From a checkpoint of a small transformer trained on Wikipedia.
Size: 10 layers, width 512, 4 heads of 128, MLP 1536 squared ReLU, vocabulary 20898, 47.7M parameters.
Architecture: RMSNorm before each block, no biases in attention or MLP, capped logits.
Training: a variant of Adam for these matrices, 1281M tokens, 4887 steps.
MLP neurons of a small language model. Each row is named by its layer, matrix (up: input weights; down: output weights) and neuron, and shows model dimensions 224-319. Each number is 128 + 32 x the weight over its row's rms, rounded and kept within 0 to 255. Numbers have three digits each.
Before each neuron's rows, "fires after" lists the tokens most often just before its 100 highest values on Wikipedia text that the model never trained on; "fires before" lists the tokens most often just after its 100 highest values on Wikipedia text that the model never trained on.

fires after: "|", " |", "\n", " No"
fires before: " |", "."
L6.up641:181096086132168155123170097159141158119189114151142179107090142081123138081127091157197157132145104120123125177210088143154118153137163110152104142139086089158102155129130176159096150179107118149110140160066170180159144109091149153154118091110150114186103142101156137120046104143156133185
L6.down641:171187136149173109173162111096123145104091119158137097176099108099180165122081149166156125076156132113154150171091100149148139144101108162175162077137133160133113122086190083196152092108149126221107133082179159091122135160165080148151146106130116175163121106158080136110156146075087109140

fires after: "|", " |"
fires before: " |", "."
L4.up218:129099108130101173129141109140119136167178093090101111165092087140146089136174120162117082079076119113064121104166142123083117143157147143112135126121133136131069106106135161150166129188178147128097161118196123187131158126137115207114112184156159127157124159086121148110077145147141124159
L4.down218:047136155126183178174148143103160101066149154128107148097107109098085139088113121184123138089137137135095116144143129193129171119068127121101122128091133104151185116189111115101147124149136169092135108141090138111131092074122115104170119186155109143120142103118104106134163174153096121137

fires after: " |", "s"
fires before: " |"
L6.up364:189135125148199140134146157132146122108126105007166164116181104120133158125105111164121106178095175050123122172196187148113094147101142140092122125163130157159088086155155116071210157140125163180131129164108105203137100160115159119163156116095172125137093116125163086139091146091168205117
L6.down364:152090128171131091109140097105146131102124161120079176129179133085171094070117089119119086151180172137109090166129143142157155165091139140186099083140161031105098136112077090143074133104165102107195104098152117112125081070159108174118104135148095132112104134186136110090140151122120137133

fires after: " the", " early", " late", "-", " and", "."
fires before: "s", "th", "-", " of"
L4.up214:183058108175131131137118087151136152121073143119118128107104138130139097151135106165142102123114089141148068123144131112093147153150139141108190144096152131094104118091100086148117148147082132131100194185075156155150106085127169134111121110079194181071119117088117149097163118149161150101
L4.down214:141160118070119151124204139166148145097103179119157081115104105172103181079133130167139102144106139095160133198141144191161106101170136128141171142129150147076112182161150170213115156100121040146174120129090147212104089129068139146086187137115150106141116084154145095107158094182153116085

fires after: "-", " one", " member", " •", " part"
fires before: ":", " the"
L7.up830:091000117098098121176151138106118097160091118083186139131155152117141146133184116200165073063164121068131149125152108145163068181123164142139152122135131100152107067121157091174103156134069139108129121171125125115138066151105156143109115128121123130155131151095095098110111130107113148119
L7.down830:107155138123105144106127135146112142094098094076087135140137137121089130101164166128169135099079116088156151153093130135178060134089129135158113137124109207102146150140082096140111171120114126200098161118072146051109057144138127109152173139105094161202123123119155172123112197123130150129

fires after: "|", " |"
fires before: " |", "."
L7.up626:149118073194147123138124097067164127093087155088136119099128123153149125133174110176176120147113164149086097152133161129103076177117146145150095049178138137049054091165098151154107109114119094125130141187126089169117105135121141198177150104115106108162097117119151190100108127082138145174
L7.down626:183218123154196104118114130129104141092132144144118123155143117106131122117137137114103118165121133121151075141134192150127096117101176142143112110133099107147089123177065128137163167158157149157134188179062139154082135123172084138120132174156129082170136138114168137115077195126153095155

fires after: ".", "\n", ","
fires before: "\n", "-", "|"
L7.up497:153164072175131140132126147137101117140152121134145114072130116144140044095059083146089101167150135088118115115184119150111069174120125153126175128156177130102078186079163119125098117116077138128116132163115091198127116099151110153127168064110119137182119102108153151133125127109144119138
L7.down497:118131150105081114130147155152126152137144123150105129148145156130102070116105153156162184159131142143118169108075139159147126091157103153106162155149139096153170133154141108058132127056174116131150146120086118142104101139131148147101185103180152112184101103090106078128122125124191192094

fires after: " |", "\n"
fires before: " |", "|", " ", " Bronze", "\n"
L6.up681:147121126171135108121176105058160101116143146131144104093127139135150182099156120167153136107101108090106117159124150157099083166153158119137146131185162131118134075127162129135154125125103127079137125130103126164114106153141196200112180087089125146135121120137110205153147083180154135170
L6.down681:116109147129149125093129112088135089141120142090147142139188149114138179161180096113120166114122148150125142137160103194209129127089189096150108119098139123173158166158149152083168167102155121114169175150143122135075123088119130113220114162108135141177151136116094126150187118113084172119

fires after: ".", ")."
fires before: "\n"
L6.up806:157156135144145170135160119130101198159111106163129119112151141169114061156080110215091037102168094138091123067179160129124127127158136214138134126092175171135107142150094091185105079113128136183128146170161198115101092149089145126176135049157138125100151099112112067048153141137200120136
L6.down806:128160120111157135102138131134148118145129116188118094099152122184139163132096095053148138197051158116176109163152155125161113124079060130106143089161057143169136063103124146140173124130083150098094087120048026134131134160088081083159074154114068140112113114092111128132082154094063154180

fires after: ".", " |"
fires before: " |", " (", ".", "/"
L4.up1198:177150163169183126078157109070123140084088141110122077093141070093123154110091118134116134154076148096197084141076140170107144142103103107132131144117134125124145113101112137157117145069118143190125094118126142188145138095146132090168176114087136119156092087084116105132117123109167101148
L4.down1198:119121139167183133072141064189161146156109162168132174150168161119105111055117165086138141107140160161112182176131124117155140134058112108176184058124083120111177121108158158136120117120160116126102121096166081138196122158108107105144127126164047118125127150114180122149184143110142117195

fires after: " |", " DF", " MF"
fires before: " |", " MF", " \""
L7.up507:139143103122161212155119147179168188163132109132135123119105088099097121136196136128083142150120136080118167139152128111071168153119176157167156153094102109106076114143151149097126130078130159152099139116158111172137107164133106180107102123146154121121114102101177114072125123118120115100
L7.down507:123119153121124141154142181050098180165130139081122169127146135102121150117152078131142116146112089126113063144161118116140114187164143112093116119080077139129188145122154126121055146163124129167127112102138161128146148149101098055145071063178129041119048115155127159149081122080172147113

fires after: ",", "|", " United"
fires before: " |", " (", "\n"
L6.up568:152157037089151169107209135085115077070147124123101149123088099084148103153116066173134174100128132100125095146083082193128110148128182135144123143222133154133127122060157128177103126136133139159163099124172115154182119134164115147162114117143161173167152092115150163110117157163190160164
L6.down568:123116170158112090153126116050164115126107106095122167158158123118170180128122130126174160099170145169087135177175131155159171135068117136140089102132134094095112134128127123085172152163059096132087111150125132128056139141156050115127184163116053133200139115137151062154146117099069098143

fires after: " |", " ("
fires before: " |", ".", "–"
L4.up922:124100087146153171133126119143191118163138072085157097123092140098130092140069134094111119089102117082119168116100159147110158124185103119118114132128148120153166135215110121078100117134184147168096203132091117149167127150165163156131125100124167121158114113091099140101057132123117099085
L4.down922:163146144139126154069139171161140124091213230110081125132126116174156190108151142116142115119139123119098167123100130185145132092101145101184150110135109101082127145123150117080025130102112152140065147131143178163081164100079181137094163110156068154104123138110139171167205088150106126116

fires after: " |", "s", "(", "|", " "
fires before: " |", "s", ")", "===", " W", " Candidate"
L6.up1281:118169148156141152158121125159168160182144117026172121072116114153127137163166133127118109191161146118095120193162139191101140149127087141113179203134106114147093121132084110124109153126104183127106117204109160174116107145166132162155107139145124130109092122144184184161089120125169164168
L6.down1281:136123108060104112190099098134135143126157156179113126168152194149098103182107188114169116149121139129126152122160063120189135142197087105155041107162166086105199062067100105101187111087135145092192150154085088110133125111164197149128119114087162123138103198084104131109132123061174123068

fires after: " April", " October", " February", " September", " December", " August"
fires before: ","
L6.up606:142156104137126138155162030141171149135115116120191084140093114115121114144095144188105127086140030148114087126142079175086103150121126089098109141111134080107187122125083129119083097126132119152084098195178203091138144129079190182141142161099121183112143099089137131173121170166080131203
L6.down606:084091145051128130107141091173151120204140136152179157110105154083109078160134153154181167131174110107163100138102086158085107143086131104131092172142137144187091111077076123152157162106124106212162078108130166124162161096171124180104104050138142129151104128148114145125098162131152154124

fires after: " |", " and", " −"
fires before: " |", ".", ",", "9"
L6.up616:147137066095132165113172125095137118077131132157154114146123159145147114152133105151141177117147154144128141083128149085110148159190124126107136127099152150099156099178102123122062085120146172150111106178167138113149094174154117126182102205155184151074073141142166131128061133148130160127
L6.down616:124154153132112094197147144142065116130140164163107137048114103077100171113165095147183111153166077137083161093085111092097097093105149139134127093129110068110121183104137089103147131072064145141103173100136115116138143138154146188092102126186115092148128129126096105131164105076141118100

fires after: "\n", "."
fires before: "\n", "The", "==", "===", "In"
L4.up585:113120131087107109187192129227098138122117155155139089101114170163121085141081136165140085114137117154124077166171103150169137158148132150105083160159171120120120086167155177097125126138078149157155131154123123115138108092072146108136149169138163110097133148127142124114131087160141082163
L4.down585:141128099114044176161153076054137191154119081105162128130118158117136143136152099125103096117151124151117075108102169162139141142196108161096178124101138123095154137139124170167140186136041163078116128129213134133087170100099093141113143161064146115158127130132124096148141069170137158108

fires after: ".", " ("
fires before: " m", ")", " ft", " P", " |"
L7.up1133:169094115143146171083180147127167147116130160140117057103138137113143105176103110119149091117118126064093180105168145162154175137133118105133168101178204140151140145111142127149089090147152126151152126113165136114127092184173174090136112146125135096142131117109026135172113155179121131160
L7.down1133:149152159169095168160135093152140178145120130155183138105148137080144117177133095170109103150104089180117092138074122128130072152143129129083119128187084182088148117177170132140170152111178122109146070136091165164121144163164111097119186127114177086110107099176093114104170059118105127117

fires after: " |", ".", ",", "\n"
fires before: "|", "\n", " |", ":"
L4.up229:163113117158111122087156145111135071180133132093124094164078099107160087203161119130129137113160143135100137095197189157104120166119091131142115134165185120072067147152147128175122113131182080118083136199133182171133119151135142165090116143127174143160119087116106084135147149093198133135
L4.down229:116178176074133102159086118165103214078112133160095130123094100095035117101158134151166092166184103081129122155143145124109149111092148160145097146133114154168131128087069107172135150179172149150157109121187163091092144176129135181107175111151125126157114140133186157130148152133096094081

fires after: "born", " in", ",", " In", " early", "In"
fires before: ")", ",", "),", ".", "s", " ("
L4.up103:081100171164107162147182120119110134136134097128185172142127117079132110114178103149156135153104117100074101076115096203105150142089155190130172159054123167123090108159121130098101143105062106141159087173131139125122124146097150152102132073114166205120135176132167076101105129131155139137
L4.down103:070061104092179064190109132085093149119149132099122054122119108130034125141142158109072108134136155153112122114184128112169075092120136095131141185146160157100120171171102145074135126122153100148110080177165080140181117122121097069113105126094105136157117174111071170127125132143143124115

fires after: " |", " Total", " scoring"
fires before: " |"
L7.up1506:126145085122146130157153138100118130135105144124146106102067143109134126161103080175155128139078145099094122069120123125091172141116136132108151144116172155148134153150135181158137120128143190172072151207093117152164118215146139190123128182116138176152143086136159109100170168154149108095
L7.down1506:041130142116133138126133129149118126139051135109073151124123140113106136117120101151110126102181095133171159103152152135178151097151165134148156131122051119108083151164101147134090114136098126120116143122102170189124117097149124183109125119117162099121119160130131151129174120122100141190

fires after: ".", " and"
fires before: " |", "%", " (", ")"
L4.up863:146169115181100110151187162073129165179128118085171109141110216165128103163107109125110153115154129107141150120146138162087164146069134130109145121137098145157105116133125191136108165118170109139057104174113159143157128190063114093131152130149110141135075085152089122131101183087196157157
L4.down863:156171110027087075106149110131125064135174157119111184097101098102161162145115150142162070114141149125103130129099130123116162129107105114134157176167117103066102168201187152095170105117118164102149122118148131194131104116109171028105164158110099158107085178106108113097182099131124158126

fires after: ".", "%"
fires before: " |", "%", " the"
L4.up596:103129044079180102145140129122125157190122125145109112137145131120095100093111160161082105153106158080154158144121144161156189172134094157111100119125132140159152099156073129170095101108140115175048140161099137130139116218136115126118119133159130133112086112145137163115100159161176156157
L4.down596:229111077166129082165101105191132098132083059154110139137155068063182101099074198167155127094149116100120125177193094130133115118106064161127134160088141080156143151122055185128169158142159162151090119115150114141174089121121117103044115091151092080139093115183154163125124112095108134150

fires after: " |", "|", ".", " member", "\n"
fires before: " |", " the"
L4.up498:132192076119172086145170159135167199118091149056197100170120097081158089158079092126125102124162121157084105150162071183110120125112141142103073105147079141150121125155152137075101160090127197167101131149131188186193133093113177164158225121154116125195139178159155177119085114109184179101
L4.down498:128083084134113127084057085122103124108122093146103064126169138055148127142135076127111128152108153104081114150150136127083140109127110112129167163110120074126138141162204131152117140122067127137101095128120170120121127088093092111101165161128101128170160135144091172131148167111139139172

fires after: ".", "á"
fires before: " |", " (", "%"
L4.up1064:122101084109169161136095046048127074124066140131111086128071141117119089111070088130135104193095106130125098138165148135096175183185157139176077124151137174130136117123099109125198085074090115179144123169119118099142094168153108160117162144114159113166087093175128100165135087145147167177
L4.down1064:133096121107110122145159170144141152145155134140183109116127093168129150141200165167119113134169169053182172152116052181136126130122170107101095132162156102147123086128143105135181176124095112123113126057092194119093097126091131130142031089152121185106122092110142157086175131107111053101

fires after: " in", " the", " In", " of"
fires before: ".", ",", " and", "s", " to"
L4.up163:167099098179122175156212091120178145133100098107119137152117170193116135152132132160164131131138145141059150073169130141141127133124144168163154101106078122123052111156142076161100133101112122101159170155170133151170107079088161180119119084104158183108171137098194092097124097095145099150
L4.down163:102113163084160125183121108161111137096125164153105124158167144080094115046144216070130123130136170129134054157113181161109139131093168124129134117127101151097117149137102099113145094059115126132130114128155138167119154174130092123133152092160109181140111100111166184120109112117122151130

fires after: " |", "-", " -", ")", " •"
fires before: ":"
L7.up1035:199165120126129185083167136120172058118126131042120080144120111079117125182172099116064113119159129096111113120148136151120094122113155113118110127108143124172109146159142130199108161155124147176123141156079093226132042168127137154124137143112159137114108118066129105142089143125125136138
L7.down1035:133106129129144126119096125125147146122070100066173126130089148142149153116158096132143136074120086085184102184121141134154117129110177159124092143108178124122131076151116154113154193133128131151130083149116127125166143050158110134172204143161091131112106082129156166156123195152164150191

fires after: " |", "|", "/", ";"
fires before: " |", " the"
L7.up289:142118145077111155142125158120136136106100109085098131122125057101127144114113099181133099136066167071084142158164097178108171146093152096107122191162096127115073127126121114100129107120110146182043121118156158196195087088132138132140129113087134128157135133103149155127126118116157119160
L7.down289:120123122118171137114166064128141116179170143136162176173132117124172153113112129128115188154146097172146123120127200109156124062131144166158082090134112103163135148191128125125109119136159096145133118143133118075128133157108140163119160139123094137134097112159115151126110183103126113164

fires after: " February", " December", " April", " January", " June", " October"
fires before: ","
L7.up1109:142088067127068115084104119070116106117122167191124113155084172130142116124162162121117141124130103103119074088115107167022067159141141091106117177093155147127115092103132173066085132138110129128126161168122119207184129131146110182160153159124215128150151077120130108086102136183134129147
L7.down1109:162159156121156110115136136128126135117103119154113068135178072066097122107163165128132124121093134212117178072107103125070125080153112085119077195109095117167163118160122169142128176130135118183089093217079153080111136087086114120088143071144118150099113110145108139161146160152109137153

fires after: "\n", " ="
fires before: "\n", "-", "The", "B"
L4.up519:100099084152111104185143150075132130135152144101147114055075200142090108043148138109117143081085086092090095107101182157102148196138144208122087154089146125085116101119113168165200120142096118157130130118161150132158154213133154130096102105138159148151101165143062174151152132159104160201
L4.down519:139121145049123154134177130169113091170157118128107077150083099132105129172149141131044185126142189208060142093104137116157127133129157121120142152133115193126087137136141101165172148077113119118183127134124069187158132097150095151163166126128144134102133075154123170146105081125049060140

fires after: " |", "/", "(", " ("
fires before: ")", " |"
L4.up1317:196140139130135180129155114111109113100157127137179181113143136106163105138098094129138078112105144159123139210106144068099167128156149147070086157182143099139139135103146137076142137147134113150118102145151132124176110181063148126205140100116132152147067128108123208098070124131167173112
L4.down1317:116180104125107161161184112114143191062102157101115080143163123116126121117112154101172137137143103115157159165139087133108117115158139142154126139119150151137146134134146148102167156116162126133079106118143100042131131111172097173101128124174170111151161113180209149113121088181138062153

fires after: " (", "|", " |", "\n", "asons", "-"
fires before: ")", " |", ".", "–", ":", "-"
L4.up1223:142130141109126188114135074167112173147131120162185113104134088155152115095087109116169143133134106158081107125164116149092130185086091155152133167157093129141031106114118119136078088181155130138092169130113147099167070170124127093201179121119076179116078089183125142176156168122127130131
L4.down1223:140186113102068086129113127099131187101135102109113113112079142125114042058171111103107139108205124198137037069123132175150141141154094155154125167106173105139131155118160170168186151114118150169155116144088080192071130124106188141150108179127074153197079136151111075106164095082128138136

fires after: " |", " (", " /", ":"
fires before: " |", ".", " /", "–", ",", "th"
L4.up317:168101096107150136127113118144184111137106159143134094142071094167105127080132143081090054128133123123091099066132154120117079100108160085114135128143079115121160129143044147140178144172143123097086191147145125161166106153107100127109136143115203159154127143112107125103097107177138096123
L4.down317:165121119133122151112089188160150188066128166111147159119160033110058121157068126082135080090090105107129176106126123112173118124161114154112129051111187113150192175160072137156066169093188165119089122216147131102109128158114142167096101127103123128075088090106157225106066099170093116103

fires after: ".", " ("
fires before: " m", ".", ")", " km", " ft"
L4.up1121:195124051114146158151150126152131169096134156147143092107085128143165110130101103122076094141127161081092123076161142130142116168136082092138131101161180124133063136130085138125124112131165166148133102153133078163101114146166208135178144140073166113160130142132134161121180123158157175132
L4.down1121:179102109167146171095165126162169137176164078208118094130182055152093123136124128135121148159137118108171156145131078125073119137204131089136151093124104086084126130159126145102150193115124110120068117119075098057204195094135154137140117136174074100115086132110174147118168121135190119086

fires after: ".", "\n", ")."
fires before: "\n", "=="
L6.up1345:114130146105118132154146095126145153148140139178209160099135111163114096176101145151158087125106096121150082066207159182150126160138120182172113160134158111103138128171120128106139107125125126127124131239125118118108123201125115120205187116108084131116141117172150116124152112115141155151
L6.down1345:150106099149065151139192093134095133158105118159103133081108106148123120176154119125160117142086135100143126096114089120186158100074096111099133176177133141138130118107101160158109135106093066120147194138194106121078051115101110105077066117128141099094163157150153095065114089110143090139

fires after: " |", "|"
fires before: " |"
L7.up694:157079100175191126191158099135109122135143107084130128099119063107106124116150090183089075180138130159134160140163141201123150213091127123155098069202155078140048134103126128142151143043102146127103112183180193175184115081090172122207186108134152163111082109098108123164073142132103153105
L7.down694:070101154154140070148145135166106051104107124146130080103129143101229086138128117172139116146152145076119122190153148162067109133125150088120121173148105146155168155173096109117088188119164133145153120158139174160122143112157167181120098150103152073124117155077177175105149124065119145110

fires after: " (", " +", "0", " −", " (−", ":"
fires before: ".", " |"
L4.up703:138076099100162194083143143097132096123123153121174170123158165148144155145148124148188148065124140158089162137133170119111185128098202130100107122141173150114153099171145143130183091116153139124155086143157118154147110121101117124214106101114171075102153107093063165127077158103187132140
L4.down703:120052139171107090136153118078186057075090107102098133183107145057165069061142102147146054119147140120091089091102094167118149112155121072095151085117098146067148069084133158067134173143166144129134141126119110115098106099076143114137166121142077169164241161170192070115116111121113135127

fires after: "."
fires before: ".", ".,"
L4.up795:137130078081131123143172184087149155163107133155153121145103149119121150086132124158106148159098052053120116144123142183137116156137154174128104099147180088146122061135152166117159154084143136129132085151120130110143073136127142052210122165137217125138047109133129114064134096165157166211
L4.down795:222187097158133084102209075171125105130111139211130125079130101121153121170103107097151100120114065140099150145102112154151086121100075139132135100130143192115085184085102135127139141169087065176161085134132108154158175145130130160127131044181114143140159167124119113158204183065126101162

fires after: " the", ",", " |", " (", " of", "."
fires before: " States", "\n", ".", ","
L4.up616:191128139083059181155118180149126119140118085122149089109116120140112077133161096155089086080161103178122085104114135118116116130112113132168166134147105105154128109161077130141121124095109056166146106182151116222151103120065132168151121111175110180121121099083125069087164131153104133154
L4.down616:213128181094085101112081066172127188124138110095089182123127112090120069104080130103109171138189101132156119099148147075078157136130097087183155121110099140144173131135160130119101113092160115165145148172123176038172101105118142173154157156093170112175158151152125123059114137134170185143

fires after: ".", ".\"", "\n", ")."
fires before: "\n"
L7.up589:106161089113139128135150046135121187158087129072115127109061158147137085107141063146168125144114094087133114056179187154116117133118130133185149146119158156108127132143088135174151115146179134170053097182128145131118103146099143124098144013135110146122134104117142093123166123174086135100
L7.down589:115141111104150133122167151146094129101110143106169109074163078171069107099104057128119122191166122101142133175143109088139144119112166139202152147114131134174185116176150135181114138120181146094161140085187154097161107148097134098139133098177150073203163131114195171105106126110114104148

fires after: " |", " 2", " 3", " 5", " 4"
fires before: " |", " in", "4", "8", "6"
L4.up910:093025098110128161171167146130148121196116148050159134122119119061169134120124136145102128095114121070100169115098132109115127111105168167141132174092100142140133118070207084118150075079130129167129104169106106221157113172097146159200113187108141136156135121116131130082091152117136082166
L4.down910:124118198109113206183178119126103156135143156148121110115103127132136138085112202134103165104129133150136125166082082158166185159089144122164081166106096125171099162112094134099108155122121138169138188123157112117128144108138127100143112148095182137151097116115126115103066181140141157174

fires after: ".", " |", "-"
fires before: " |", " \"", ":"
L7.up1046:148118136137165182104135147114153111116098076117183143149156134122121111130177117130085130157110129129112130149117089162114173148129105124136126129130115144154094138169173130197162124097145173145111107098174124195156120199131107174145172115077123121183164131145117132079103155173085169106
L7.down1046:121084154143122148119112107085077122128132125128084133203145131168084123200149100114092098122112082136162092174147058120114110120143119118088171119165223084123099134148150131099173161196166139114121122119157076139146140102163126145110096083168093068108083176131140131132079135105122154157

fires after: " |", ".", " R", "\n"
fires before: " |", " (", "in", " 17", "ron"
L6.up1306:172132182125132090195211085086121114179118053127108146150097096101107202199131118119074159157137165078111174121146103161092139117069151122110108139143138153104054122162094131159117115112148117177119153134126178182134120159133099164148145110109122109137050119112178109185144115143124148182
L6.down1306:064136119131113144115132157127118170102065100119087206113072076114107109085137098083159077111123108104130136127100139132152142068099161121147163173135078086083168142108143103100167136145125140203122109097112155161172128139139170127094117131104077129098168137132049074135149164165122133181

fires after: " |"
fires before: "|", "\n", "-"
L6.up684:108111136131084088129118098112148100108117085072099137065144099117059138107127108151160121146106144124108146108166071129106149167092117120135125171130131131103178155142171110134069086136144136139109131145102149137150091194156117181139155149105144110164101097146161127125082126124149117106
L6.down684:115166151112076124123175135166132128145158126070084142120122133125083097186137178126132105087123158134116166120108088164151138177154164173083086107082153112145095167183157177134112123095128108136083144059082147168121146171139092189132111182117155079115084062104154120122099097082150143140

fires after: ".", "'"
fires before: "."
L7.up169:154125102102096071127138119128177199103146082043125074134078115151150101128115063186086029145134118202118149124170132162109090109148161149075150181154168207120069148130124179111158154176114104116148166116162123103161091139122131083155146099081149176154105139110126069100156093098157167118
L7.down169:072141135128145109157075150162140165129076124074195143130159101119081111106105144096094105140098060164078088102098111119134103158100136191128123108167076129131165122114139133072123189113060143096130099153187081109115159172075152207177119201125102107122213103083119164115124119094163079174

fires after: " on", " |", ",", ":", " (", "born"
fires before: " January", " March", " April", " November", " September", " December"
L7.up914:184075123190139146136150114104177129120109167123164155131073137137127151133111144137142115169163098121072108106130142132087169137158165118144173102108169157078075145161122158105128068083146150198147136171099113139120052141110109182103155075163234193121138152117140164130145152197135094132
L7.down914:108160090188136131165127138047123110139148132125156150136162080156173142050108181105152166124153097089130082149175148135151130127108150101187119133070093131168143137108131123153130126124147129119138146164144221084122117102088104146088156087199086184106166114109137105162133136118094141105

fires after: ".", " |", ","
fires before: " |", " ×", " cm", " ("
L4.up30:167108080135133138168127072072133166085073123105108109119109134151068089095125153126085085156115110150136113071103136117093090145170135112133134188133167174125154140109106116174156185144113139225119167185098150114129163103152133150122127152078130129108126120175110087132157134149139108161
L4.down30:152107129112144149109140134163082159133086168102133171135172125144143138177172145113033074108069098126085145091097123129123111108174087109128156110169146114059132059133154135135069101106146106115127083174131122067117124179130140175138066086132159149168115146041155147136124122132069136134

fires after: "|", "\n"
fires before: ".", " |"
L7.up1469:134006146141144119163122130104147206136157160100198138126150093081102117107109125134121107141163120170130148153184142177097050195098110127145126148177121121155103119106155125125110164111126180152104134103105168104190128126075139177199231101119174141170165127131112163155086146084103138147
L7.down1469:124189115161165168144164150135110117150096159143120095118141170179124121151122132173098166146143165106153097133103117092158156133131082106096090156133138129143119111138187173120115130074075135120096095130082113118079055146125110133129161158119128053137178136078140165149123114169092156156